From a checkpoint of a small transformer trained on Wikipedia: width 256, 8 heads of 64 (1 for keys and values).
MLP neurons of a small language model. Each row is named by its layer, matrix (gate and up: input weights; down: output weights) and neuron, and shows model dimensions 112-239. Each number is 128 + 32 x the weight over its row's rms, rounded and kept within 0 to 255. Numbers have three digits each. A neuron's up and down rows have the sign that makes its largest values positive.
After each neuron's rows, "fires on" lists the tokens most often at its 100 highest values on Wikipedia text that the model never trained on. A number after a token or word is its count.

L2.gate245:177107065173151077064131121183141085103173187130110136108146125094127090040103124150129149192172102154130099101071080165132105156096147110104080102138102154086071117084158133116097057091092121123176128046096142104187138114117150132133106131087178127116107093124134096150109117168120135142089093055147143133110120139133080089137123088135155165155122174118132124114154099125093128133181
L2.up245:116137060142116129125093152171056134074135124101156143084069139164147070140110160133108148139141113178109141168136085114171071083152124081084068176129121145086102116094147122092187072131100108134110127083104062149145179111095148135154138178089135132147140134081160114132087123091103108070110113127169133116140073125179153165127073114127148132165116164137124134110130077155117102211125
L2.down245:091106093180082121117149135091146145119054125169168079124148208142112073167123166072113158085109140149158130130127158136123132123099149134063138078131114168199132067131161036138090143099114083151085126128077113140205111139143127094133177108147094159123136138127199100162148145117169089131125162103117148164098153104152056155122096124151163144146100130094182125158118098143115125193077
fires on: "t" 30, "f" 26, " St" 10, "an" 8, "r" 8

L4.gate159:109115175134113161122142152167115176112177131130145159150108146128164105143066131147135111114185126113128090110129089124098189157106154141136098159093170175078142128153105163144112102132116143124147115070172113135120127136167151162110161129071159108142108135093107101105079138100123093152135166158112089155085146197066120084119140132114108133146187170097112148107059168139121128155106
L4.up159:151124129124135141141153099155171141121120113173106119152067067132162156135124103139084135149101099097144110167166226191081081141115185074110174074130068092172097155114122116048158066164141120157069131115142117089130126114123172174134140176105105091092144123158137125188098088136112090147095118118109096119120137129107132083114183109175070122055156085083134176115129136117148235097115
L4.down159:062091131127149135123084085135128140114192120142123090135134096161183143134101160098107111155089088173108166107165088135170134158129055063142138069078096134065136131114146153119100046041128185120198147124087088125112111135139138107091120158084098082148115161123177094090160059134093111132105151168163079131103115190121141104113150188100131110099135099116171129088102102113114089128104
fires on: ":" 21, "2" 15, "=" 12, " |" 12, "ent" 8

L5.gate208:167146066086138134119168087094124045098146126103123124107110126162141117136097077099115121126154099165131107128151152096086110141174127057109145141121131114080174120086123126128116151141159166143102103129107120140121146098118100128180128118147171154127138146137099149130141116051178146106112068093097173112134138161067110070054135199105089082140173119126159144096156144142138107136169
L5.up208:078141075171144114169087071167129051121141123151130138110133120114140091156096083149173092112134067115120124138032119157107111134147133115127052086105094142163107099091153127160157093121114124176089141125127082127088085105086152166130148098127118087136152162084132096088112101137136157114108092086138130164115190120156054115109163086059103127148105209150187141143163134132200060112154
L5.down208:130176134114176114132176177120136123125106120133098101182103126147113172143114176142098091072095164131139107120163088135090111139120186117111172065099092149141172143094128127130099166094105145130137132100105070106147143145134085126094109125132126152123118162127123122163135101148184159148152120125119123084125137144075130183092092125171091129127167078083164146142132169092146155150144
fires on: "'" 80, "g" 5, "il" 5

L2.gate391:148105134148155103178127135131158103166126105115110135125156049162132182148143115158089138107187152113146099152135181183134130098127084125164135160071175104194107097123096100177100114136111142121086171198119188086189107164077102161130144127123138109132128155131167150046096137139178106155104070071140117111095090124193076194129183117096164120099180060142137105127159076142146103116143
L2.up391:080073146180153168062091131155093115157125129163113076146143062118176149163090057140105128109106131153099160185102164145137102100081127059139145110112103076141133146109141114155113135189129157147138084142187110070150089104106107101169094116150156111144110141141143127112095163119199133107061086104125150175177156176176152128129149138124111095136180110129152108158123105180162142142127
L2.down391:158124080146147131087125139162143117162085157087152116131188080143142145159143111150106159163105141171123091098071153120120104166086114086091136177154122141147103104136178177159133081144129134172123130138130186099145126145085142093147096107120124138113093204126149121106108152195139190093136156125109149127110153135164136110164146125052171104129128066097115150108126154132129188140179
fires on: "d" 25, "{" 12, "st" 9, "ö" 8, "ist" 8, "t" 7

L2.gate194:101085194156079087127108148127121080117154148103120112100074148127131096099160120169127145147095109086092179129078156165145132128097166141124101056113155116064146108068186122091160060135150128065101087147109121168142164132141089117152121119104184115053101100125149081131122159146168106133081138115121133066097129188084143135127148101151124161105062217080129119116164134107136127162142
L2.up194:132147166132104101045116091159092118148059079094151119108116156125107157142118154158100129186187153187134149121117119165120122140133114100174114177061127169114133091143078080117149119131111144103093132087105089142158133125172120078081167135121150097124147116141141165089088154086145093127053162078129091162081134204113090183120131132131077162139118118135087081148094127107142130122155
L2.down194:175142110178120101086108157176111143125037180142138136147151119092141097132095112118209133177143085072075168121143134116098125198135105124051141104130115175173125166146078136141123151141158127118143146122221087175200109128079106092138123092144138163104109149129156184148166132112157139117093124173178124119134154082168178113085109119101095113148120179119110165106124089186118097140122
fires on: "t" 59, "w" 11, "ter" 10, "ed" 5, "et" 4, "f" 4

L3.gate89:122180132117190119113127102174151096070144146152057188117106149177117124179115133146132145141116118140151109171140075110085130139110108132142189187071070128120150181074085114072153130148144102089132138126157116152084132125080129123111170157123148062092166135099105102158129103141171134138202102172112120128105110118123102153103042113128196125138100105103150145161130145073115061121102
L3.up89:090196150153148121084098167156148147131106144123133117115128118149169132132182147135122133099117071070147089129141143131119171171039130059118162170142089104147147153144123120100105123110153077080173156213135150172102134085111157159125158117138094092052153092153176113136080088212136222164121147117143122114127132120158110137129065133137148126117252137160145150157176135126215127177132
L3.down89:165171105146177122124154162153080203069090129133166138123107155184095127175163128059176115123106070051140155183132118123088113139125098113174135130153114097149117113125123147161132171146158142094130120092127143153049142134093121107102114177104156147127136142139162114139077138156111108137178098172104155161148083206107111119082105129122177129090147119090177189164183172068078116130112
fires on: "e" 40, "ol" 20, "es" 11, "if" 8, " de" 8, "r" 6

L3.gate8:089172175112201123146120139099097142123049132134173116092147114153174109133071137118096103127107127153105111178119156123174112143101182123167141074120072129147152104150081117123081132133052152103146113223076109124117088120065122095101211127111104200072116117136101157094054126105094133089136139151143118147138129122100086143018122208125175159157079125077108117160153144172117121138150
L3.up8:125063117149083125102185191160146130126127101129066097155098050119136086099196071089131076155120109098126052121156126172043145145108127142110156107137116163183131131136126085170146096080129122128155102148180103168073143124138124169107129126142098098128152130139118127104175089107167099156040117149118127119137104148123118133092183039158136097124093097111150115114123136117089135086161
L3.down8:163164169140124071156110150118099105127100101104142115097159128164101128186095154080143138050046106124112088105089130164131104178131137165130095135157111165116120105140144139105152133167178088120130114172107123151139086131134045178087092116166098101133138103124190059154112143124178187092160106118137157139089152162150147141164155122075105128133109122096121112182158104170184142166148
fires on: "o" 56, "3" 11, "ge" 10, "es" 6, "ch" 5

L2.gate169:112141142131062183131118121126093076096172086185111083176182136111155138134160122093107064113153086115096154089165141168115097090188172086113173164116159119186124087154106097130134058107122154120171150201138076159186113123115153096136118106124120103163075172168169138094116117059170113106139093113189148126123135124130129087151084129155119137103123094102126130132086091115116091072132
L2.up169:105105112170122134084127171188154139045126145139094168118147167099089181126112104155119160175141183133099167148063099139127180141145140107116089171166133111105127117102110156118148126107047145107137145079145130121114155170097171117156116122095147119177164110063119084096118084102134056135087035132147093105117159146165086099159153120105116102142148155129134096121147136151112179111095
L2.down169:068118136142130136121116152101170127134111141170191115118089134157118094127133089134191176138128191124117154108152101142104115132129104122104116160201160147103108146142122159088131163160127134130163092089085206168119161165093105124120123065095156198154167180164176157088082132109046093151197154087078087140113097133107125132109129116131108052143155122124207175129139147118154087154120
fires on: "n" 53, "ew" 12, "s" 10, "H" 9, "G" 6, "h" 4

L5.gate174:155175098126134153119048160142086138142151165142173114088141175133105128125146116114160110117096179137173122125179183069114136174154111108098157168135114128146116203103108153077140166145156161089099117088154109169138147072153160157138150155066136109108100180084126185186109117191160124091133109144118170120083114158134085113105119115178111169166113104079148158148089105089098157140150
L5.up174:122099131143101129113121138191146173103097147093113178111122171115153172113142101188058104120194116118168112195145118076061110142139140103112104167149175133099145145141199099121150125121041162078093125210132148129100147077156155117145121130085120124093117100134170218135075110158174180123133135105140126137114166145176125098102193135121158089098108153110112128057155128158086204124128
L5.down174:132122081154086085086135123130119138112106139174129104072106158108093118118086132113147095087110140160082062108139147121105180161128142099124074157136114054085133107129147140176186098119191146154077130078190088178104085153101147126134120110139088168070107168138133116140144142078175132126158127161121128137090131085152115150148095095173124184103158119118129118127124093143119129157145
fires on: "g" 23, " " 17, "s" 14, "r" 11, "e" 10, "o" 9

L4.gate404:139117119084107128117102168132145112165083109157165153182133161147103139139110101188101206176143112144085118159156116102137119127161054144116174098113110086148140116125110169136139171092173143133051059099118157161215142120125150119189159139146126136126159095193132134044108122096123157156138108113144146121142101077155174214162149104165146148172122121105131155137110149187152091115162
L4.up404:108120135111135115128147116140113087171175145140112162165095111165134094144133107113098163154147119130129146124128096115115180188177086055069123182151123133136151109126083153096083108141132157103116106121118138121134134135153124147140172130061153128139136105143146090068084139118115112138109143068182085140109103132120157082112166170133067100112116121072211184159125126096153161125117
L4.down404:163133206141073118101131165131103123159127136159152166117100133151158174101151164107097086132155105121110142100153100177154074081140107102088157166081061062191101140122146141166049045113131118075105167165107167127131118140100099112150128155097146101177107111114153098077101157119161165172125161119153135142127155085183165194113146126122120107163124143113158137128118142076146080152119
fires on: "ing" 37, "′" 24, ":" 15, "il" 13, "n" 8

L5.gate356:222140123128110052152113111098137098125125145197131091168115146051140141094079132120090109117144097106070105106123152202137103127099057059161178113137111156143114100152150129149129123137121115143142137173149163102125052138181238154107132139177155155158141128114130120132159118115175122056117129096136101143132143122109143081185111141149138167161161128124102132141089118161149102174073
L5.up356:125104125159149152167129137085129178144160172091075131120113089100148051127100106127180153090119114142152115173162146117091071114128103134137198071138093161135117159089212068097197054187185175128143107140080127137163145141132103158097157154117174129141116175129116132144106108123095104155127142142157136105141170143199115090189182045110128119098149099062123088110117092139102165103162
L5.down356:130126126133145147076126147103122170102126087110119094168095181122095138157179124139136056145116081150107137096143108185102137121108092095196159129101147119142103113130131156203177163124183114155121157120106119176130096117155157097050115139157090113099127114122109127157148115152156132079114134180165166118141129123138139094122089037109083076112101113132077123117122119155087151125066
fires on: " |" 41, "ri" 17, "ic" 11, ":" 6

L4.gate167:143127190111080130114176128118155200103118107111122072103117123111103098144090134125146093116169127086246094166123145093203189117142120146083176121058126099182130105090144177101100103066136087161119150178140138096139104081147134169136111158125097109115176103123127104121101077129175103128094132160086152156170128105144095113136170144162165122131105161189150136114083135101137117168164
L4.up167:114142153150117116133139138146101137070098159148065170182108105100133099208134113150154146129136126106106140126146186127163142121047146086132119056141179135195145089140203177100195093144091133090109143214139142104105110151117095152167098172148134123137120114109098131189129097170105151068163178135154157151095155130184153110051176136129144172082151138129099154141105160139175048078091
L4.down167:175126108117119081153128122066104104101081102123165100137203111081164141157099137076101135206154146176139121151105164115105117209145136110065183113120141119160112132121102149106123141085109106150112145148103149100076199018197149145112131114191136129197115140070126055108108059127131111117158139177189183130107088149187140134185166104142153097098104152174149172108076133141096074168168
fires on: "us" 26, "o" 22, "os" 19, "ü" 10, "ö" 4

L2.gate485:124119172169115096133141106196112095124133115150097078061147110161167118111136179085098111078139133163145086192155190145146106113212138117088152097144187115126117113073102125116171163136076170102122193140117103094111146128130136145164104222119118111089136197081144159093072111139107125130129129111193147079089175182129134130128116104092168148107130173168141083217126116137133139157121
L2.up485:146129075157141092138071118100142119140177183198127206102131086119130154164146106072099153147122071128111152113115139139127139128134151143124178103146103153105147108096132086120168105144169118060133119125120132095126144133133108096091093098145187108123146172125135085205192143205138104152167137090163118161141114130153184126103172095170172136111175131172154097186100097102187146158095
L2.down485:157172174113136099068099149165144112098145137143171093121126122153104185153143093106101110129106099142140181109160143151136088122112072105112198162164155155159107140098133158120147079150173157151156129151139151090103211126142115141115079174146157188130113124160158095155185180165095134119110161140111097121086121067171119165113147130101145111081114142112075134152145161054077096139168
fires on: "d" 52, "t" 16, "ion" 5, "c" 5, "et" 4

L5.gate175:159159106117124114129089114114067152102161165170100159128171084108143130168117102061083109125101095127170104118145168139183141132145031141117151126133110115119128078114149135060146143100000090140116156137131145149133091102152110168117111148126065156104070126173161126152085142085057132119148153128153169072105146117167093162103154094135219143134091164162109168117140135142148139109120
L5.up175:121112091127101131109091135086119147142151084145123138097130080114086075131107178121070115131075071122157108072133187067134093107104128088108106163184184077153137134127155128105132183129196154120130120123084092124115117082123193160124066190114194111094136118126130151117159125151107170111144136057096160102151152049162163141083125109144184156158098207189122096124132053083118136096115
L5.down175:133154184181150161182091075169142172130108138149135105107068084130095129121157118114152102138122139202131103091200106121110160169076174135173102196141122129091121109087188123128120146120174152166161112098164131116150176147116094120090051121145173046108102140118046149055121112189126127115066095087149121086160212156135075142182134182133089114104093149103184099142093158108130164073107
fires on: "t" 26, "est" 19, "et" 14, "ch" 9, "en" 7

L4.gate210:183149154145094149086150188146140129166134094116159180158108128133154133117115126138124202152112106116104132179112124138161126118068141146107166141145079158040118086088134155183131139106181149108173130058188127136122120158081187166123136095129106096135095087143240091110131109143107141140129117085097087105147183121141095101099104150096095171173185095114074134182088095117108122139131
L4.up210:104176115128153174164140128109131128121115141164165106126097111090130052073144156093127103087104095143100093089155186105119140193119152155146086147129141178132150169133137118114176130097078129158179108141088160151103104134137091107146160135110112101090127143157126116160135056124152082132108131181117144139175104145078148157132104141145107159179135172192191052163071116107108109094147
L4.down210:034111128167112121170166145191155123161069163133102145093081152142129101092160100107149109109078195102162123114157174117133123118080153164202100168151067154135152133186091091149113104070082127101204094084124094168155137129175113137116124101145143125090118130092134150157161138139183077134107080164139149122109102140167109185096111118116152142102121098139128082169228122121065117154068
fires on: "z" 34, "and" 18, "o" 18, "st" 7, "ch" 6, "m" 6

L3.gate460:144161127127140138116141127076175123156112174141217135169111123095148103065067098117117107116168177116043112114101142112182117171075155118182118090119105094091074170087061169177118121140124146089145143133194137118150123078068127197129162118112079164151103099197182069135123136130106108167162163133138103115153118158123173096162177148151093128114109085196026140106059153160126160170148
L3.up460:131166101114079167102097172055098066157119181122197107104119115096164116152151148162109154173111151124094163150126160092150110147098101121076129047146093106135164140146107098120160142145093131124123085120082114119117107166166113180110132140114160103145154139177092117113138078099111119117112109184126113158160183091138136126174151112152116106131083126096149129105100132145100106155114
L3.down460:160133159089151124062132177130148144201163118098113111121120117140139108049142129100188124079147125129147178137093163097114170095112149130181107119166116145119114155114202113083121146092125121106068083167130104172080140101057124184147119102103143134141126110164092143103111086157092139145154091141174122070153110197074127118117134169053152124075164070176096119119144161112120175152151
fires on: "ol" 22, "l" 12, "ag" 12, "z" 12, "st" 8, "all" 8

L5.gate272:129119121137103120098144138171097136146128111175081156158180122101140139085135158132137109121159122049113106091099133084118159116118134134165191139134126130118058043127088190116087152145171181098096133123084125159207142109092076157159048118122154122062095124204163147129161111158182120138119148101153125182117098137123089127123073086110140122136125099112139192183084142199100105141088
L5.up272:138147086111102168154092098083127136091138190102129126124159146117146162072116100103110130185160139160097127107107138060106163136105054151117090093189151138159137102197042156102148111096115158121125156158124132144146041133137107097112116113174149130146147144112117157123121070175112133145112098084150126149060187117163132116119103129114129112118104164142153170102111126158125127098114
L5.down272:142122142176179159149162115191106088126112151105156138078153114144115151163150126148157075086135149149148164136129056099157116113162175148114120126117176150097121147104099106182109083122098087181161139120113139147082176088101087110116127104126121153176122140088141120114104108097114118106165214125152070125104096140128148172115082067098166147102158124168069116140149149102170146124105
fires on: "ord" 21, "d" 13, "e" 12, "on" 9, "y" 7, "od" 7

L5.gate248:106174169160175098114135064110097138153138115131112087094087113120142126106150106078141099133148151146082092120129120089096135163134142108135100089152126179098070058164096105134114140043094185162179142138150154147112120123155166141170157199140165099107167103071113081168106145110040142123099180092093142131190111107118106140109130172133106127197084095137116125133118098103131141157133
L5.up248:083127117150126152143149112090137110051157181140071079134044118133157077157169052121145133099093133183131105117065124146102071123168146167161116153121163158118139104129117065204152179095162151113145171115163167091059168106140122155158122173089092131090090145106151110073076099038133145137095123143098076158155142138149222103093135192137118170112176115122094118139112108119108110114099
L5.down248:102169144070129100165093175148153002133117114090070108103073171102145124133119079104058115149104131128121114145158141126129139136199193130153075125074094172130121127146117130104133124137091069117149103147098150111166166144120166117145129092255105079132136132102111085089060145073121154101146150138164101133151091119098137133131103165096127119133130091085122102132104145057035088155148
fires on: " of" 43, " |" 7, "ge" 7, "ber" 7, "es" 7, "ul" 5

L5.gate177:118100090057154098067099080157142153131135178193097109130104182124104089145124165150132161089164156123156105115107159175119191102087099065132092125126101118154080101073129141092086116067061187147121117126095118102137104138137089106174124120134194144108140067096078100100180134141121166150134058111078119128134018125157129126092087101104120125126188092082080143140118117114108111151162
L5.up177:171102069121147093156122126122103132167200167065110173063110124119119157119142107147161154120134170178190176177082138090112083136097144091128071152122061146119131140129128116086122127136109148088152118094118108109183133134128118153139148224189154113123098135109079170161141089153127157192119139037135081153136109138137148089113168167093147113123188137118169117164102155153163126092088
L5.down177:121155157122159098159119101175109108089128103082094178094065101099102177162090136160110153147115109131159088080116157127142144119132111136160068176123163118079131135119147129164134071135147134130122145150115111037142159126121131192124110124153105136163107126114105113099107114095167172145107144140152064184148117123214121157151098154105176135122200132072092117141189172152129131137192
fires on: "ed" 46, "." 24, "y" 11, "and" 5, "od" 5

L2.gate164:099115152129190165090104064084128093156143121145182101149086139101177136103110102143135159095146143163113081120152142120153104156164117206103126091115120129119135075179177131097147142163108125124142106131075118124135169168152176123104105095131101124065163084149130121165125106051163110173107115118164105128147132154139157132143127193107135167102135130143189118144067102227144122171163
L2.up164:162207130126092162117136143088156103106118116125076184116144130104114161107118139171102167113102084181149146125032109165154093151147183111140039144120147082168137115141140135164133120099130111155153110101115103122124174063103174132133117143143132071094162096109125089132124119096123084104118087185155129139104141152094163165206109128128086098147137071135154083129137114143133102139128
L2.down164:139101155135148189084128139120141122080091222148071155144146166132167136118115134159165138164139132121153142146151120126120140112155124104169097099113154126134127110118151124132102086108140172127111178197120165126078123154197169172169170129134093085103132089105153128132137153177122109114121085169129105123151115126154157079155131138146109125042087147131124166142109050106155205164150
fires on: "h" 24, "ff" 15, "qu" 10, "w" 9, "is" 7, "c" 7

L3.gate350:167133125088117179132137118085158137139173186112159166124145124167109120155114117052126153084163143135059138123084127106172175137153111103070098158081153090094157118070126164127128159091064147106156108107078120107147146135171165173150175078115137148107170126188173070131100117170124157119114160139104149182109075101140053115168147094112136140157127172087203146164096136095148149177134
L3.up350:156125133087084127172214137146127122116126167086132161166116133152138147166101120142126165133132150157124141172075092104160110133111147100099074082065172102149099065125111133126134122148141127187129129093075138098127078147157173148132151102073173127128150121138113099174105106157122189139060159139105129109040184157134147108104122171147137141084089128147188142109157081146134197102148
L3.down350:149126103152070166158138209138153121125058152149162123140100088079157126155100185213133180123078138099104123121151177111057162133138095110183126123094105090160135075124101148162090160111117093098117111147154159205162121130119158084112128091140107087143096102126125169122105186111148136209110111175149150082144167140143167148136152069124083100101130137116118135149145103151187200147110
fires on: "e" 38, "." 12, "is" 10, "her" 8, "j" 7, "h" 7

L2.gate435:139123161162060121203162144112117103124140139165092106093134120137120140131181181095079106128124121092164109127160155185135102080113173130053136112161175111155100162058169082182158086062168147094124130159118088126099164115126154103074122118142065142134162118129117078143138105138040172204118143117172100152136089130073159129174101161161163094151134149142164139074171075110114195117146
L2.up435:108158140184092125201129137111119113171131119126061111094160148138078155114135085159120149139120123151148049117150164190151143160126222127053135099166098081148084157113147114146119099086130112133117103102113100128040189194141124148124060105080159085134137099118156130161154162114122184135139162052171199125128040162086139123136103124115154072120114180148148108168136082095103121165120
L2.down435:119162071200146116221093088182169119109143095132096112123120127138153155086139123091139137107110157110167140063129122108144102125132146093158137063147043115126149114153107118122168110104100136142141134097128139117093135196108129131065088177114151155138137136173199107129118154105142134141126156124160159069105098099092133154130133100095091114077112108115154150182150122100089074148183
fires on: "t" 86, "d" 12

L4.gate64:125146174097090119077163169129192048172172116109147134140204089136088070149101157100065167131121108092091166094102067177133171140091100158147110167081158094118161097112128142107073128142133116179062146150166153152106113159115083127170167141136170076118113114203158161120079089129101117156147130143116110167126079122150162127155147152179157074166130121132175167136117159069137138159138
L4.up64:146181219090169088095146096160139060109155149133161151106119173151135099145123063098144105174120170141118116129145113123125111155146103113056122156169169176150083159101129149138122108123135143142133116151120100133166131110134141128128221121123201126148135138122128192086117150119076141166169162104196095104128166098143124080098115152129076136195114177086119175150175063113163165147072
L4.down64:111113180113058146082095136166151100100142087135187160140158117119139062160126124089157131159162130109184163063163122115123131159053078188153088142115070092107105131116158203104111114117112138083112151091131132142121092172136119086150177128105184090176125187139132203090083109098131168146201162093096093140159122120151191140099122113137144136160126183138133127122123124084183082133132
fires on: "n" 53, " In" 25, ":" 19

L5.gate4:146198135121110114093198151122142166120128104095162110157115136157172081076145123126119137164106217173144099122113105167132123091100152138104112169116070095203091149144129141186066134142136119159148108114172185132138108130106101117142151080091121052134135112129170129061128132173111142126149164152183105126123090129118109172093109090156115216180150136082103102106124064165168141117184
L5.up4:105145175150126144107177087104095082208118153120121156139165119081099110177141082155120150114153162173093130077147102186101127158109078133146069138107084085151129159111079143132084136130133142124144159093169127169168101150124173103172180160104136149153154132158137132126101114106139082175135133138114130190117073096217185112087113107133086160169123068093211134188120093136152109178147
L5.down4:067131147086133071105154127164139136146132109188093153154139181109115208151145142141113145123145182156121129087136118142166140147045126096136123198161122127221111094105196128054101111148132144128072118146096115099136079098160079067189146159118151167136110174102137112118092068142124178108162092116142128079127141118203138159182137131165139158113142127095181143105114190075113102125071
fires on: "n" 35, ":" 17, "x" 12, "ge" 12, " –" 7, "ated" 6

L3.gate63:147182109185131101106140099169071148129069181126143199118117149136168116134141169123167128101121136164125096184116150152136110138178105147065148138152080175083127089131157173094126133121086196128162169130114081170103110092126103141186110136180144116125117134099183152078068153183117131131068165175162141142078134131100182127111110090154150162098145131109116059125063052190124146154102
L3.up63:123148105148131143158157119134152149119071141097139201063122098112148146117182169159144136116166121191103145094106106121138088154084103172075130155152157161199150169200099114124131166169180128126110078081108117130103165182073104148129125192056086115102178140164163101117080104143126185155144153163143169143100137147093112125156147127138140167108137147140131091175153074118161152085118
L3.down63:180180135179105145124107163206105093105133118174134088126123125217108155105078137127137130104129112116070149084134128115136133157127109125108145095069155137128096139131146043142152162162103122136150141189168103138091149125148112116152136135155156123081136100124112187131123129089163117097149130111083153222134192155112103095145114124108139179113139145136126088125111090116106153135169
fires on: "t" 52, "n" 23, "l" 11, "ion" 7

L4.gate27:142150150097171130105152113184133115089119160077082114112073143060211098106135106114084107134185108094102131116118148057179093160100123050107141133153165092114114135133094096142106159141151135155125179120198080086151157109110106139140128093152125129089153089090104125149146187090112157096114121135109140119108163155079108143104116108145113120150089163111189182082117207172134143151093
L4.up27:142108167136118115158129109083064127159079131124143088140117130117074156110090139104182064156133137173116130198113145130188163118073131126134116132125101172064076059129097147092148156136160095140091159081147136119133134145125121170129125091137098133132147141106182166099116162089126109125128147145145128239136094179111139146147144118147106130196118169100129126174176109119070064103161
L4.down27:106168159173122102124162152165182123109117066161099140102115124102231123095099106171111163144167126136163145130135129150084166123140139113105147123137098116081109160156125082138120095114112135193125100097124098113129092105083125132130121156116143139122136130171090110192132146138202173122110106103134164122140123098123093136098133147136150132171102085171113127157118116150138100086157
fires on: "ing" 41, "'" 19, "ter" 15, "ong" 11, "ort" 4, "g" 4

L2.gate459:116120120129079116139088135170130125116075166138143165147131084129148099118131152142129111138114194127168209156062147149136139143156145189135131119104112126125114120122104131088192168152136149126126164160109039126148125134118133117119166113095135165160126135179101098095094134126117095120154152120132118174094124070137168141139151149138143074172131110059092164134115111185147110090065
L2.up459:129124179123109169143071136150152120104160138133119186169166133098090107132129120114136106154142147109133206185094127192145128152214176183141144141067159136117124158131105146119125179117158101124174146141115094150173114141138137123149164119073119104105108125098101113099124111135093148084191128150114123153132166090145157107095115155124170091182053125117114174143127113121123102075074
L2.down459:144133150112113106117159109150065113138075111104136136125136062064132099153086108146122142174149170108098109155132103114084145108107189169092132109129138157090107105157110119128067170086078089162139149108114131146149174094100138081135117148158141094149109124134052100134166099114049092114162139162122090144129114133121090074082102087124101104075119079145163115181112156161101181116088
fires on: "so" 31, " from" 25, "ity" 15, "ce" 6, "\n" 4

L2.gate374:167125083165151131149105166095133099124115168228164111135124167115153156132135102176156115154107084151086074108104144070141139108119155102098157147117098172118138164103173136110112091120171081101156150121103128131178165112112162124110125152077089139101214094148136163152182113158139130161093122116131144136147069137080103166142113081137146173113180132106080086082123137132050107176121
L2.up374:106121126082174117108093134140156137135103150097142135088141065154153154154129141188084137152147111103158162193083082187140112092109094122140135103098132129155122126109147111101126190162097132126180123158091098117101138183144097120117082102094164184202173096138119105108139089115137186136101115086115141180111056078143115140115161176091104119121160146169088089066129121124189150147160
L2.down374:132050114168119148081062132112137108152136059135110091190109143166125120146086143165224184166084143084179127097125125173077147207126145127136174113085171107122106115097099166108114115168118152186091111122130150127164154117153088090159145200109144169139153154139131130150076138109144114223190123157146074111127125188141124184075088115122164127133132145086103071109147171111101158151124
fires on: "t" 38, "ed" 17, "ro" 17, "P" 11, "ts" 6, "E" 6

L4.gate82:116125102108126078109100145132127091084124129103144167185162119118087109119078132141127126089098140155172152173177084140097123098124104183141069173113113117128149179130139119062128103152117142170104154141217111139117154136158129136118140142161108130100109113113111098146124060147159120085175172169154091171107125059145135020132176082149103078133093163120137106090071095141095169105162
L4.up82:098144154101168113079082149189137122075110168123150139138130158100092132107094157176144111164110127199156053127154117151077100116117150153113164103106154140080165126167125141150089087156035121111126184161081113080101102089141088139116077129137136207146132155127142115071150128170165162148123105115109174156153061160171103082162153076155080147144102211141111148097143127120126106137112
L4.down82:141086114178121145101130131126132092099121152123106126110134137109096165095134169217105111113142128059142041095080107158089110100090173167154140144121149120092142074094103146095144107088140166125126192132100134108097172165159096048122137128072137169097157136096195128096111116117093080132129153116101134098060174072088133100166105093136106172171089081112143103158138166109105156114102
fires on: "ot" 27, "n" 13, "ion" 12, "ation" 10, "t" 8, "s" 7

L4.gate462:127121105151121104106073108156147139177111080180142151112171116139131153169107075129115118139086086118077145104136148148128169182182220127114128117109130106095167122122130103146105056134087117052123134088104121147104166217120154097134111144130096157125196067206087138135096091196098180120146099107120085078144052111139126082129034129079142105188163103129112098143140120160121113127125
L4.up462:029090135147111140181139113165067127109117105173146045160079125090132139165171155126091135105120125145099164162067153147113130099164043134145130103130135153120139207126122147095172062134101106147185131150173101097113138136188116112173175166113110144167133162071139111154133125190124123166171118122097114064093105100118109134175098183097151172073123160139115165142091086152183115110134
L4.down462:075127099142121140141088147109096148197137153087185114119148124128137131163142103125154157086114120083131128162148122103128172158181117096126181168151191149077115104155148156131095123147136081171105132082147120060092148158155109124167120171046152156102148178133138030134129149146159142196109125149092122163066119050155115140106110166112100117179107165117155132129150123107116103092108
fires on: "e" 40, " e" 31, "if" 11, "ass" 8, "ul" 5

L2.gate443:101143172141135152117081145078141081143125109150148097132179155096133080138085104144140114099150122099109082113105100126138109070165129113196155103098157139117132132116132186094123076120158147156200136102142113120133136152090119164150128108119133112161063110044129156116102066092133155062145161210167167174132173123115127116067140091200119163126139081120114120118088127190113091128132
L2.up443:130107161112109123154163155147081120071132129139058158164136116084086116154104103151147133137185150126165134098170114168144182138125192156150117144145126134083181156096131181168120047115107170112119150125184098119138138132086152141119097131066157130156131112139128200091082107099149167085117146074131140094077169091124138059140091121161114136147114092130106181118160086131140114125198
L2.down443:157136131084068155111125101122107112093149163160116121125120101137066138156126108177109100145142167144174142048154135119162147136107089105151058192113158091108143106123146171156112077111165068092122160111157114110215085130172079145093112123137153107160163159067144110061061118083142108122199166177193149134100115159143111121136092130167101160165065090129162110121145094116137147155110
fires on: "n" 67, " an" 33

L2.gate138:135137145108163131128097128147085128138164183155101143082133112169182129096177067159100100131128088154100113149132139124114086097095106101111096133172104088153096181143166123118050099061148140069133092175131103174048113106138196142110150155088114109119090093139135134107112101157151100118168096121154063119149085103085168122040070054115163098118106118113109128094099174142062140094109
L2.up138:124154174139126158127119089115105086145168182120128131128129127129157074125171090198110117165171128175125149192099145101135086125131135197137133140108111080159124132129096128147061115134182149121139164151078123137089082127191180112122153128090119124185104089078130132107140132112149196154161096071141051110148103070072157159048084119117123130092081129159098099100138112157095187112059
L2.down138:072113112095125097136077079129126111139129126109153167159139167119173164135045183109096145132102146071107138105188130134101107163098147129129144125117092129093212146109128205147139126123083108096118123107102111126175135140112133102085138113131095146115159178120144160168185104207121149082121104178156146150115118071150126143145123195169148088157086099119141103101116168102143164168137
fires on: "t" 30, "ts" 22, "er" 15, "s" 6, " and" 6, "et" 6